MLP neurons of a small language model. Each row is named by its layer, matrix (up: input weights; down: output weights) and neuron, and shows model dimensions 0-191. Each number is 128 + 32 x the weight over its row's rms, rounded and kept within 0 to 255. Numbers have three digits each.
After each neuron's rows, "fires after" lists the tokens most often just before its 100 highest values on Wikipedia text that the model never trained on. A number after a token or word is its count.

L2.up724:173136140121118115137103138109151113099140146157095114180124148116056151206141158221142122116123140087136197137104177085093145081083154129150084114084134099141173142137189064139112122111064131114179122131116194126147193116144132165173119167085174122044146152176077141114171118138108077166122120069149112111122115102146152132111149161167119116135187102152112140177086088078071119153152067134111145158096154071182111172117140129102131113171125087124147130133162121156103095110145084162103132157154093177125142130126107143130126089146209168094133077099086140144085128128086100146
L2.down724:083141119148160188101129098099124108140135075109150127151080133040124137108147154126106111192121179146155164158086102145149147132090119166148162152115121111124183104146133167100146175099144127082174043145156125140109128109076093187146102091126123137117124097133163133163138126104098121092181109092136162078167142100081088185125135089089127136132108136155152110156206102152201161084173139169134164077079086122160134098121180130172170141061087117117159147098153179119157161066137097118115125200102126084095159168119112197135145122123142098135121074092096122135098166086063136136
fires after: "M" 19, "\n" 16, " the" 15, " The" 10, " M" 6, " (" 5

L10.up334:164082081115096108149145122167114133103114127138149170107151175099098119133183139096098143163103140147115126123158157055157137132126098115127120114166160149181169125157129096166139175091135130113102091195167115119215095108142129133128125094111044160111157109118144082112155142196167075157118103092113085165112099074161104123090080112107124153131175127152065118097124143135097092117089089131066121161155136101175152116135115158119120148047167108109097130190163098152130149099136163151095150066144113113107099137232079138072177145147130092105112162157167201159128135087128170169
L10.down334:114162070143155093149096117110147145157131146128078083102135092228156167051102151147132113133146138156133146079131116129161125164119142136170084154158117106111108078062152168139087197098111148130109124092158156122147106119144140059100163191078106056110074164133107134158142184076138231143161104105092131082137087126189077152111147161164108145084097122076106152074138111140120144153132179128149150091124159129074154137134137125096151134150108191107060170071112178138191098136098132143133122138062139086174129132120167151132112156091125108126136148143142140136119120179111120145
fires after: "s" 23, "es" 16, " Su" 6, "fe" 6, "or" 6

L3.up160:124081077145132129091133136101139117086103100157081112082104189132169173132147105114206162110166148143105148112165169105107086072135160125053072125114148123123183089162136110146070135159070124144193144193103159176142107140173123164117155118139099155102245114110102084131111077144134155120121094117154110118133127158082144169162086096044087121108113120134077044155150137126113095142111168149133150138119152129140141124107120140130113096119139100100167101169140171115103092122098135159154195103107128103203094115130162151182161109143120106209151108154075162157128160120131143115
L3.down160:156119092078107174113153071138128130139189110135223096129101118120104191107138189149124146164178071144138106112095118102134092180086158085171204125112175137135118166139166149177123042107118079120132132149116164187152168127117157123126105095172142169092116139086149144120118108101081154079137132150180105194158076131133101135115088145148090196099151104146142133171157152116115135113114055116164162118117131074091199111159153094121106084167211123127161095125114129096103129127111114146119106141179074101137129066134128124145100163142088100075110134118142084166086124131135089101
fires after: " the" 32, " The" 20, "The" 7, "==" 5, "ha" 4

L3.up506:144181175109132104185118098116062108133117134179088128137113148108142115128128141113121134109114126087125170079104134114107137127086193113126136135124137092150129152082163156135165081114140174116085153190109141157116146150091147104100139135160134191085138120103076121160111129142154110177111037084173055139096128131149081077141091154159087177155104112148121172110074171102137080164109115169134168140196132184151162144111133165153112155156128136137143132107079139119031135158073159129062075104152167175103071125178151194169126086149115118089179116136117172168117119153157166089
L3.down506:099116153121106123101131155171134106177132192066090118137134144108082157130133138132089092117135134128104164164117117147109125137149159150151129151104144113070138140130101104130135165152149111076150109116136098112114149084167164077173094101155200113148111090154112124076185114126117134098122198159166211178171145108134187130154166043157110091150173129091143120157123078139142153073128129105039105109074077075099058078165121058113190112101101152117145137122146111149176148120148167120183219128094107166121151128057136145127150116086148180146102096160137134115145144095141104123
fires after: " the" 28, " follow" 11, "ne" 9, " The" 6, " Du" 6, " De" 6

L3.up369:093126148115153146152143120117156109142085115181184187081153124137115123108044133119119115146070119155121077118172092170143117141117096089133149192140094100138101173163100156085070095129152146150143102104106125115133110096091116165079169133128155054141131103138127141073199156223147203179135144090142150105144172154215124099146157116105131127113139114203124143140072154135122083189149097100127140179091125169057119115079093131142118091059192093140116137172110134110180071134162116116111137101160124087107085144114109105137157121082114139132152100126167153116093120133124158093
L3.down369:145183099097122140106147132095117118172094167113189176085119169113093141143054166185077130118107177106116093139143231077173095145103140052174098128094116129087139158157131134185100095072200091074129140152127167148159157108160110122128129123131141082091125147150105125149145154173120116152124141145165154104101141152136131090093122100062140097127087098126107168140150139156108159098101167117134121113131139170131124150132147075130160119171172044103155028162143124093127069169159121079121124127141188127101142155122139094161073079107130186116154112132160082165100118147151161118
fires after: "'" 71, "’" 7, " It" 5, " Al" 5

L2.up615:121127171112097132108148104144160158087146154169131141125074112118122136154126090122126177140194077124157146125157126128096102151152103159080171121099109110133097137174162166164105070168112180182129147111138140118096127153165050108096099065089146166133162183087126112085040080153192147181092165125054091201146122121153151160114094142094158165136179175095114160126129160122123122187105119109088099121162142147081192101185142109114099194090145151160103061181182115135119094168158156122097156111137124168150158125092136098097089107126096133152085167119169124141129138106138153092
L2.down615:078100124109143123171140054140098083087140141115094122116107141101106147084149115127163209104085124112160178166202112159124108141126140133055194064166147108156082096177092187150120102156128163188156150096132096149074150201141105141113121134105084125156129181114142135119156135182176153099144189115103075189098140099158075105120164127165075082079135112133121118125100136113157162134085079086102101168067141073100156140149113194091118123148156121074125142128119106150104151129121092151114149116166150140139134118121184168167129127122177114123120172135133110135166127116080110045
fires after: "I" 14, " I" 10, "c" 9, " D" 9, "S" 8, "°" 7

L5.up329:096174141186054093103096112118123191130176123082117123133096128143074179071107168094137082131105097164070124164174143123179104091073203133117140176105143154169113169130175142053158144181224166125146118161171125123140104147122152087141131154126082139139075140092131158105155118062140109131089185119147153124052130154157140140195159117166120153106109126161138080131098179115118145128188125129101110144081150098140140145110095168154126113092134115130121136111114124087122099190106131118087092102117099129172102127152153106199150114140136136076136123059133162157112186121178132116
L5.down329:049170112115111111180150207130105102125104150125162126142110123123114161196078098180139086155145119091155093070088172135156138137146115164079183126147082145113150179154173105114155113131145107133100111118124141154102086106120092125072110184109141115083130161134093102145111198083105109132077101106135154137182135145076199063060177168087152142141118160104121085145174125154135135080100156170191156101129164091113120177154085086163098093084157145155079079179103099116122128117094158161083157133189091129129115132126159084131162078161140081135101151153151131129120130180113105134
fires after: " so" 18, " So" 13, "it" 10, "duc" 6, "ur" 6, "v" 5

L10.up224:127167142087076085099154106082118121125184133104133133092091111124148159169159170098113114173089185104125126146120070078197167084195111106143145061119163120096087146172140112117194066161137145145158129069110107155082093134109129080084126076170171148105156063152150122124111135107098137101138124089137123118137106126174155114189143116138091198160150155115168161169111128142113112168148156174100131141111122133140110205186158148127151139094087126176146152109138061129062131085142112116160149096151126102104168140134108113133115157158129189154161070102134099086144076173057091122
L10.down224:095103098123151108162127156127107148119157093143110144124062140086136131111191148129085073119149115104123142119105078184130095113090126096114093186186110138087091132135164147150245139103080132141109154166110171058127124124127151072118125202161031146101121132120110089198111063107189087139123127143125136174084122119085097132106143074178155136137150059109152068131162159163128172137204162059138161134140141137114143162124095157142073149133105075150143074145146111118156139157124122159149151103138130138101088109123146116179116156088103155155108137157121134167191154113116128101
fires after: "s" 36, "c" 14, "cc" 11, " a" 10, " Sh" 4

L2.up619:047155100072128120116124056192133123113138106105115094147146137132142147216091167111119096120167150125063176121170167137109113172143095118085131162152160086158097036096138128114095115167098153161118150153164104072171115145126105128154098162153139070129184171106126081145075131152138148140083168125150122137046127112108124180159117142122109163106142147124126130142102162166053097133090081115139117123138154167168153146099186154124105126113114081149123099154097184142135075097119083164192096089106099115156149125109180189103124110069101143133107141106147192141138126087102189116
L2.down619:097130071065122123099140048139124114083165094160151177137155175113090130126126155134149148135123134155085097118107160069141092138137112147111169156142113144153122117120122099102090129202172152113153121122185148099120108147111105143134100126117152115103120125119192187094117176128117130111090195145114153089120178089185094090197136168165138188141117106136063120142066152127127160111096125108133168111104153201074185135155234141174065187135136139149104088174155113045095102099157074075110130164134121131148099091150083172133104154124139146151098113117134134103101100109153109084
fires after: " the" 47, " di" 10, " The" 7, " re" 4

L5.up178:098129190106140195128103210097070137167126064113161152124175134135077124171100145123097114102139202145145126106104193157115137135178162144139070125151087115161183135117123117124075171092086111093103159150112098113086113095179166129117122110132135115113177119193115148116122189120162137160163107129150116100118166056167129122186126167127162177113137059094174108110079120152212130104071174136142148061081066184126141121132153137111179133084150124107127080095120135116146137083120063150120116126102138133083097077110124158143112130159155145142128077119146128114076092096156127139
L5.down178:123167144123093111181125089125145111179110134149162195118085143151118084135107139178098095062163080215129088170096127106095162123147115061118173122129155173131106208159085143106129038134121175115127111125098058164163103120084126147114098107134143112143102144090129116128166145157117053139098076131089135135151158167080104124141074084201115127087140139131164139127159153120131073121159081097161107138114119082140130146136177097155127056164133123128188126124140155125169103166137099123090154173137145104186073121171137151106179175105137160171146110133166106132158142116090061137
fires after: "\n" 21, "lo" 8, "an" 8, "st" 7, " a" 6, " c" 6

L2.up650:156097111158144062120170149159165155099148083114149109154116166176119149179055141157059144102120174062155122129148159143125136153150156103148157149172113102071069117115162105163082128153124125138105104123180167131115117156146147112208140153075185119145155157148143126068149112078121179074119091093152102097105161118175141211111101163116081143143085160151126154158168128088132161141017107074153148105107170115085092108151148125069105158151166122159094139132103105093123124096151117128112118105123114169118110144086140194117111086089102107146116133128108094133133139140177213150
L2.down650:125141129162173049147151128167087156106191043077131163174129087127059144151104128142063081104098153090113135114114112130136147172124131110138156084099154091113084081137185116038147152110119132146067129168180140122133107152141113099162146141091094151137126142211194195146161114138115140148127146074156147077127146125154122168133070143160114148167104120178155119162158137095116165175083090122158124157174111178118175110120132195123114099111080129102081132181133121117088145132201126117142100090134105129116136139086126189121144151123136073156141093136108091088108146083115163087
fires after: "," 46, " the" 16, " a" 4, "y" 4, " The" 4, " some" 4

L10.up467:157164092120142144106175097140084094079128164186090097084195136082089106136124113154106118131152109154141165154108102139097127105152141105118204162102110158088116118111087136138126157153134127144178089137160140154145097120107086149163121149112138182155142154121083089151071168146047109071097127128143093156139172151133100146135108140106193133152125154139078097028150134120113097112165110128120093198129138123088157123126104094167139126151121088097152166146154105173069139112072210127127088107121124096111187118185197077117222154130133121078104127188091117143133112166118173115
L10.down467:099108105129133133104092162120154117172137119049153055153081138138136161149129105117079126156079155110103143118103174138133121135118105165120053097115140064116171121131152147148114145101099120106090182117117133119123104148163199115148123088106119114101144105109187126132218099126168152143117115137134141089117091155120188106122185132133123127058143140154157143222068118153102190199078124060083101085149095173086111160133121133087074100138168177130112104123134113098128169126139045154172153137185127181143117151110075154133083131118157107109166141129215118118141172132136129106
fires after: "s" 22, "70" 7, "80" 7, "90" 7, "60" 5, "ph" 4

L2.up285:175173125096105110114105077114140078147164090168113120199119165102061090158090138079085085112158111103127143100100163164100100130111138100153069164100135141139158124138124146127150171114145108101147102142129109120153109158055126149125170135110136134149133141157091106092142122157153102118162129109076130132113145132151116109069132132212121131150176199106194085116164111125151123129099114138077147115138083173112118202135190120136090189166097140174134117103130075095123117113186064076092083151211160134153145116155172137058112160109153160128199084123112109116177188088162099111
L2.down285:132131131133165127103182130101160156143162164131101137107078133135116131095096134129107079149153099145138154063180192186087104118094176145090137160140162146156129176154159143154128170119143137165123127146129129146156094153077132152135111082200083132124149091094144086095117076171167136148042194090154115112164112172110108129111146133107120068132115145104154181135146109120089179154110100127120110100164147107101077146125148143159114148140053158188097148167121145135148107107160083104009136111192111089127196136120128082079190100128091165125136127111073127075163113100064141133
fires after: " the" 52, "th" 21, " The" 9, "," 5

L2.up321:178103101105110073071130125159140114107165096172126139167127171137160103140168165119123165083142156141109143127155152152118168085152078115075165119137127140138183129160147165147118102117156124143182162125132149203128095120052131163140075122089115084116172172073145135127142109168169111165126075140110156124146130133112168129116179213104098178129090222092093056123114078081095045108094137092114098119131171142159177133140187143098145161134143094157148109133078170097139076176104085108179153118131113160101089116142164159123142111064129116150094083149116135152118140074099128159
L2.down321:113117075114104144111121062126155150148202071130138126173125153142077143132157148128154140064152136131112129098134105170111145092170088108056176083145097120123152084123159169118096053142121182155198168151154160162093152159079183106120141099124158080135092146125073181082164125081144134136145134137124120064123119089129143128084140209127111114100088187142142081134118088097114144150135058128168088150164170238131126138151176115118122139117181081141151151117080127117118077125124133157139146109093112130135084116179118127127072086129167137127109101192141109173161143121154127085
fires after: " the" 37, " The" 20, "s" 11, "The" 7, "," 5

L6.up51:152078115076127071104160124178133155081123066077127088116124140148130159167164114085120129160076165120158117173113131131133141169103152080122122109160154132183105146161077179113142188131109115092180112185110112151199127133151110080163168122178130167128090104208164124071163141131136115113059168123102108085079168090115167079120169149108150113142100122134181128070104149139161097111113171095063100146114173130152180094134152156148114116050182140114176118176120159101115105164090094148150160112112135086109140117109108112099140145152127102057095086120166183102177138100111140151
L6.down51:154123162106093103095112120181048120136094133142171164107155108060155121159125163126091101086116062105031099111126101156125145143144105056123125168155082092107147124147094127128164163094169150100061137172126084115161166134094128125146106137095083157121162116081153106195162172095168141080068127082138156135124153140124146187151140134144129149110094166150113109147068155135137205132124118134193112161093131191133121149190106085155090219153162113099148121128086153136095095183106151117100174116125111097085135105185120125150118128144118167110125192114147170072102136126128119102
fires after: " F" 17, " f" 9, "li" 7, "ran" 6, " Li" 6, "er" 6

L5.up414:090093108088207123139080127146068103140107060118153138157083114131112141087111093142150117091093173146175165116096117114117136094190073131092166121142107196180159096133125151178097075155146090146146187100104146154141143120119128144146096161128102171153153107112112165106192103162138121144152147066151113091134190105182149162120087157130101100065118118132124087130104140068138122150128112191071068072095144111089142094152105121167142101136158162178177116109122086131092170199168123099115161076119110164138166100099138122095105114140135152188101102088128172157176174084140151164
L5.down414:121151131139125133125159109126091126043153202130120127089129094101140141120124101123118114127150037145143109121110129115133104113129202123103101148151141158069195178124151113107176118118139140054046097139122121106121107098097127107149169130094098121097150094153133076079098162061116088121209069106134150161153088161114158128131169153188171149145138128177124117164179158163162084100146152111160120164178138158146143154107138105132151181062094086068130140160159127110095137120133174162145135140173178061144093125138125082077180128126112139123095061218126119139119127118161123153
fires after: " I" 30, "id" 11, "ite" 8, "I" 7, "za" 6, " O" 6

L5.up656:113123193137115160089117126101060101155143120093108090110162146100078073134194150100106120162114125107143098108137174087149122165071123145181091134076172133174122163153120118213103107130073162153140140149169112189176194076181095127065133133108110123092171055179157166111063102158166101158137167102108151163185178115207142134137151101111182128089125098155141120094121091126130156095122142190109143015149086116112130108142132120126142144159133125122148108111134109101146118089133143152146161134144115119108121094142125106114132102149131081168120174149151078076144117125086177105
L5.down656:119126139168028101107149079147152124167161149090111175110172191090163138086114133143138108116090124125136108098095115123136168157098069114147185116144100167104045070118170113114148160080092151070194100154112144107114096120157119113075131092058161114164110164128098167132144160109167105123109126186126135172203126106168132160202117096093137113097130115072169045145181126153139137160133132135153079109142118126118147177181131150123149109115118110144182128112108121119107133073158095139128116108136125162125119129113142165163174115128144094196091101113097153173121062110107217123
fires after: " re" 15, " ca" 13, "an" 10, "lo" 8, "ca" 6

L5.up182:153138156103096128145119147070127110075167048118132138192115151152177142146192121176125124116091126075127134130122136110091136112120132154140109169135141125118158196142184116143141053109154127136172117120111126040100155148136182154024147142125129167130196123183122142169208124153100139161147125104109146123193115072088146034127125107118104157152122134135179143154102120102119164117087083108098151126153152135127138203189123143159137137096138100115086139109134127159134140080137106140162104155141071100100160169064146130132137066086114110141123083063070160132132152130078149131
L5.down182:112107117067100135096089076109162074101150141133094087149124092108089136092173122121146131127180114118097139145121161088199143157138084150096137164137121128169116150174156157175111166141072182119102112118151131110135063153185137120091158142104090124193184049192107154129139109141159117152065148100083101091123049114110115182106112129113079139124142112062159121168159164160158115113140130096137069121117164124142169124155143126123213160152149145143122056144112143084155128132168112147097113151087142083063133142163101142129153173131115108192088081106181203140124149134167136107
fires after: " in" 20, " include" 16, " the" 13, "cc" 11, "The" 9, "s" 8

L2.up20:093108106160160139101183156115146136104172095096159109125143154124068178140137132191164155174109138210173111147162137147176109076090047160155164178165074146130082164151146124135135115131126117105113112175140149110095100101146066116142113126104149186112126085100076097078151109143144120178134163155043097141121122117128159095175138167148082142065167180127107116118140118171063118172123098122118106122202110114053115102149110097092148140157124120158052124176165146118131110149101174150158142109174125185203123151106095144142138174070129144111066153123138150162118125121127115131
L2.down20:097101104155124116106127128135095154111129101116113103063114211146088136090140104116161133168042133147181085180175079134130104117105132130165170159137131120108118141133119146091101088169139157163128099183160117106090091065141138101131110164091108179151112138095062089147164107153105150176147172095115099145157132088111176113124142143170116142078175165144154127087122062105132104123124090135072148141135163122087126084159190124101147139099151149165083079131125142132170192140128139180168177142191126148157150137161141088185081158057120106113152121177105188115126058106167059115
fires after: " New" 22, " I" 18, " re" 10, " " 10, "S" 8

L2.up698:117163080065165102126085131134130086106145089183128116153148133153026128131107089145148142116137152103167176154163208150150091119158138104081110177078127108119152117143151107116115108103090134101161142139098157160163123116117118115128120203107115213111121168160046152143124116145075139095151113129119165127198165105162136093107140143132105162140135173173097134149103147074147146118178086158175099141185177143125143147171173138103139165117079026136086075121165113128131062105116054130164143125163080140103137141184089159167123107122092117112152088116135108137125121154114070132
L2.down698:144128123103132172133071119105142191044118119120099158147082092090119087143130158101059083090173108168139128096095113100161138148158147113155133101103188121140150163135140159152121163197162149141174133167099102131132168140134155127077077060132180140136070090150168138095104099132167158102122098139128106118144131140175113085115154125111119147080081143141136109086150073159151112159057195113074172118117147115135135092064161139150136115115089178212090092113068156152142122126176172115113123161118129146152123162108151079096175098100161132124161116109099121168198107067136141202
fires after: " the" 48, "″" 11, " The" 7, "\n" 6

L2.up389:138083064092153180146098171103095098110129123134151040179101151134128154168131125179117156163167157124134188094112131110114109102102198119111128191107115135103161140120111093154146099113134177181105136146144158141146090060089186138101125165134114121052136132117064159089124099182137176197101144099138120146168133056106122151106128095141136107112139121139097160123089148111089097172100098159160139125178126114089133208110145169123071110108146127155183098205108141081151080150151132136131156079169135180115138167163134157117146086117095110108120083138107160112099061177088085148
L2.down389:180108113101135148128139108096160127109159098183115089131187108082121109074100165122146168101131155121117146134113161128101111124095095177146133126133098186165144201117133165150128151192160139093067168154131165064118108151124145090075104162122112111134111042160127158162163098151091161129147100093112084134130089123110061085156111168078173172195098125127063147067181140115148111132136115093130176151081152170064147149168158140113138094119088175163193102171109127154142122098133130111082100181071162154125115156141078092132125140129081148155078157106086144195157123127100150099
fires after: " the" 53, " (" 19, " The" 16

L10.up156:174091131074149122108095089138094077144139149130116204178111139100059167075191092094118111130164145127106089091089086102149101164100106071143197126125173119119181113130184102138145122157140081119108125050128103124136166107088162108108179103123093103113169126121121135090115130160113117143127111172115172095150082047136080137100132176065140131143129167097117180080101167147138139138129177128112171132087144086124081103144157149117158176158150168158094078146104123142093105095127156150105102084097191143103104115148091132174148176163159090132196153179171165172176135109127153124
L10.down156:143130097118149113142120131103170163104109149094127072126132138112159148147073157131150160103156117105179192159092163122132165171136096109120130154151098148090072111131121107130165072076139146027112137107163151136118071109118085152094108151137136112111100060125152110142153173142142158101117127135182115149130124197147207092238157138161164203078131061164167132146131101079136151127104094057156071132151134115188134140128140125128112128080111104117125137073159111162138076130110139142114197159185125133175135113136125119122086159108113202100083061107109136116084145148101112134
fires after: "o" 30, "s" 17, "op" 6, "e" 5, "es" 5, "ro" 5

L3.up675:154138113143094098119112120103130131123088129125122170157117160172122147079098153118085083121097117135148117105137122198112177045102212133131097127143127156103095133054190128106072150146159152159142103146089203094089121059141146119148141193088124117087183138116073115163133140122119087168106066092226059155126117205086125169103188191096067189152086135111114143124141134179170135136133142107116163148124115097105104211107149139124145143155169150168123157099130100147120150171095147140137079084155119152120101097134136109113130122105125144095148112136109110141175077140141106126
L3.down675:177127150123131119088123113126169157154140151136143119171158091090080169149118082129098073145093105172143104173040143152104090143135107126107138120165157167148172167108097111119155108116109108152085094183119008064132091097128103122107162154099181081155173180145167131134164089115133097155162181134099167158150116088148175158163084108138120118070179136133145158112173082102105101159132126082157136152086138104129116114133126111156132157143160106100124094110102177121132160116108105167179130139074184105183179142155114095081099099108148077143110116095067120159101107173218124109
fires after: " the" 42, " The" 13, " an" 8, "The" 6, " Bro" 5

L2.up268:087087123155114120072125129150143113097153106080134096079126124158101187159138155140115097114123085185167118176199102151206098106112141174114067075147123126134100174198138109103133157114120134195176127100140176166129087073151111050067108179170138099168099152103144153098104118193128104123099151134135158115158103095116145066153102169159077123127190128142154145120137176136100112168181139143157136107130058119150122088115112128158112096087146107119132085174168183098079141093150163134155174105147119070147134118106174144112085101133116138170130100145184138120082154139196116145
L2.down268:067173118121112143083092127164169149088133133095157091081072125073108163129161150139153126112112091166094121114126148098203070184192138113090081064153150121122108153144155153114134098104127166135217089136139151098106112096168150090121131060163119148139086178111150112141107106169199147087145169077144138149142157170113120125146088144123055171107129147156099175110116152113139177186131078101055116115163116117108156073134125176108099121071085110109169179117133139161111131134100152136160142092137085160170136165085168107164137155109136114075128131184144196097104088147136126111
fires after: " de" 16, " U" 14, " " 12, " re" 10, " A" 6, " I" 5

L5.up121:117128136108062140115141086180127070233127091151123151125152178172095153157078108111129077144123168110087165136161145164108145118162147075117094153116071145143086097159145133113098094132129134121065120127144140171193152122148152166095154116100175175071123171148051152139116120136088122109129096130113132110103129136098138136122050107105156047146073125170133136142126132098121070175127125156155126136147061183111108152159120113116164160218123062039146117160184067081104065136140123127094156113112166136155117149146116128123126104146131102106119134104120187103160125137109165156
L5.down121:146201131137124110118122153143080187099139141160134134143172114112144106061235091148102097148205121182081099126175095118199142113165094108149133085170141142102157099079103131147140144198122130099148130116114129080118137068142088103125086169124124142108133137145146165118146086154158096142179160096102114131079156215122051084128123133181128180139195083116123074078120141111151061146103153166092125164121163126125135052111119112104119119132063176174173127139163123119131154142134165114105134176111066099108146091134108112163152131107131124117143156063133102092113147112105123128
fires after: " f" 14, " W" 12, " w" 11, " in" 10, " F" 7

L5.up415:128161156059206178099135125156138150103068112143069131138126053082111183087146132105122140216101189219121130203110168136147161120123159197091165100117178117136121129146138127127150174121095133083181094102140085143133132110108102092077120149132116162169120104108100118124126100122088060140086102096099118159115142069146146173080077098124128155146100182142187128150106160126180130178134105177164100146197172142093162122111091125130121122132168108122173150114123108081107122119108092116169169106109165143154086111131067135123144097101086104131146086158154171146132143153136160119
L5.down415:145097107216154152064132121071082150125107099150154097168157140182115090100139131098114071104095145131129120145147136176133138129173113127153095081230187127148120136137181113081076168093135105121096109183146170036171123073064098097104096133119181085169170063185131205197090126147179107143121134104149124078105129157098105163151139115177122165120102081109121128117130161155124168132155138102106079164152182135128165135077144125125097158115134116163169114071096133091102145174131129158114134145110119132121107109128139165141120137105062093168116128144129159111130094141108085136
fires after: "ur" 19, " f" 9, "r" 6, "er" 6, "is" 6, "il" 6

L5.up22:102103118092108079149125110128179169099190131115116135066118136115091159132078113089116099118091125141116185122148094110171117094183133045109112119144143127091192210155196155124131108167153098129152095119110078158082094108115148036182141098123135130091155149153129147107121090169136096163186139123137067152153117124110142126142114130114154201116137084144114176152103092135062143174100135096136145187105050162139134137152134107098157132141135138142083121100074119163146127114090154120087168129118174097102154144106215138133145174154154151074178069143124118117058105113149154095
L5.down22:150165096156121106169107097143120053129075104186077103147130092101180125133183156129157115137143141103132137082149136132151161159054184084137104147117151176092104085127112111120081113145117156162106095118100113125147144179107086187110121099144133152123145121135120150175116092171098150149137182123051126093142140114148157164162116108102181122081099152084130150188164160078158122093177141124113128103134223086121182094072170127107082133147158103172120157121205129156121138121170134137090140171119109042099074159141058137122091105131122116127153131127126086162154142094046161149
fires after: "t" 18, " p" 7, "er" 7, "th" 6, " De" 6, " S" 6

L6.up356:137111188104145119143143118071132114137067086116142151073129150125150095093141096154100133116183108117101107102037102158153133158209043137115111148068061122126124142144068109079128110124163092135127160067158152101115108091135152102084109142137162118154148063152147127121180139186141153148111140138123118134141119151177123108111127117134178159162075051126113090130149061160166120154100158120098082153151134136099129134124111097143118169105185145118129128197139198099121184140160067110178136119156138058116128175131142194181115121094083124117102094133146137134137179075124177174
L6.down356:171170170109074075100149136139158129140115067100161154136044181166148122140100136096130119089174087123083101072090113187095138121132127115104060132081135143097093114131130100116147092150130089071089132117167171109108121040167125118105129176124135124139169128093138160128114155162082147109142056120179125138121086123155144086163111120168176129182095137179112128174142121161164168149130154153120100183138085124200184149115167135148160080131109101140091108174120107072163134106104080167156191139166107107096108159180131128134153108164108131101085137118178119167067101106126185162
fires after: "\n" 73, " The" 5, " It" 5, "|" 4, "'" 4

L2.up679:089144070125141145177126182176116110050158078134142158153116145181070104171119077113109116181159157183096090142191152110133126116143119144145140137105110102081162097115167144122122136135130155097138126088123137119130110122114158131147120207094115145137139124149048161119058080139146173111092174162157153084186109116139175071245181111141120180108133179102087135085129061086122112083139084157098155092157139129125137152158130103088108185151110133169124107108142088106138083128114090110176133107154123136105099198156120139183165114133166155146131100154155130128129109120075136077
L2.down679:129161187139178146123105118183105073142201084125121088109118122151105135125167165115097127113144154124133115067135147145094118149143182126088083136161099154171129156125205077151129135134144148077150102113157074195061147135101176111111050113170156093141152118131112209157133159124158106152120130187128087176168108103209097149137160144173114116099137093138130180092120067161111141077050113173177092113115123154119086170161120112143154104114085070159123131104098102102134111203106149062079130139115101135086102137151160097151121164129116093099075116112153152121155110125094125136
fires after: " the" 22, " The" 14, " (" 13, " \"" 12, "M" 10, "'" 4

L2.up421:142132178132166127095077074105086134160118125135152087169120121138103134087126148124100126160100131226148111159173148113120118075134151134160152151157111163112161125097125139118149105163126123139146182160181115142118140140147136068105064097176098158124088052131152171097137223193110087128115106060105087132120108087172131144128074116158129126122114122121181068144118123122144153121138148198147063130106095168139136079133179109093107173083079120110150088113084114096129103151122128119113140172140170169190139081060188124071081124100137137163179099132176082082159135156129095135
L2.down421:177160126124113120151116066128141108130114126188165079069152086076140100145122132080090173158104141164139114103141095161107089117152157158075120146172120093155164118183200090115103160140071116057188138094122162187144107132099155096122148080182170141135100121124097125083098125137111148082156132152112115129130161096138152098153123135143134057123088150149120117108176128165098134135130128199113164166124115171059105163121086165104118179116127131079165136153141127112145128144106072090089136152145161151148084126102131172139127189054219049174105154082126110114107102173169121142
fires after: "gh" 17, "or" 12, "our" 11, " I" 10, "id" 9, "emb" 8

L2.up212:096184124115164154118141095091124184091132070105116125180091137120174129126125124164124122170156148136120140119132137116123115090159116132161151114124117090085147074159144134105150134114183150157165159170097124104158136096105160099130085157117116047100120126061150112131139118239174127170116139141110102126107077102180189118178142169137092176108113180144114140150132120163083102125096126075081182075160111179077114167103103103102113209159103108206084167191123116115129131115138053129120115133141167165124156175130114113151113153053138122156102150130064116113135159053098130107
L2.down212:130187105072164155125179137149049158108144137140071156152114125122173115080120152167145105164114143107091171122149130160144075152086146108136081163106109106107126194137164175108154104140144135145152173105146162160113176143154101147138097063049124127126114153098142123068153147139113133131086128154111129159145098190129203102119133199135053089134157146116116100130085059150122114104059127088135128122135166179107134173140174079105127126097105085178156137205104097099133049127109110100174134104125166123137139131162142140120143118059141100147130083105097215125076126168132119140
fires after: " the" 27, " The" 23, ":" 9, "The" 6, "-" 5

L5.up355:176123118101060088112070161097159142095124127133088096159098108111112165072139189114131128128127128145087143123114104178088101118146143124137132136145113158173117203207213119112052084154209080101149164168093134096135124088122125111131104081196101169200130092091133091103109144124120068090122105137143067157128176108105155124140114122095135122103173134159152078092157056170121140152177105144142119188107165097102111136115175153115149153174119134178122146153155091113086144112181158181101158144100156113151110129135137130186189106107173089155143085086122131131131102100120104117
L5.down355:115127126139183149131124101101150112135129157156155172131139106087106177116100047132163084121092091140138127086092149175150087171130085135136089139128122096153123109132049198162139151111100181087134138116138211143143090135131138085077124168071175115160153142148104111146076187102136149148186116148159173107172152085141067130083171198095131094123124128139165140129164095097127089083175094110142121146177103109061079135166154133081129125202182097165107088108084112079183135130172164125138107102073119127113130113155178104092148111167080114089130127133154111130114091196123121143
fires after: " f" 24, "et" 10, "ur" 8, "und" 8, "duc" 6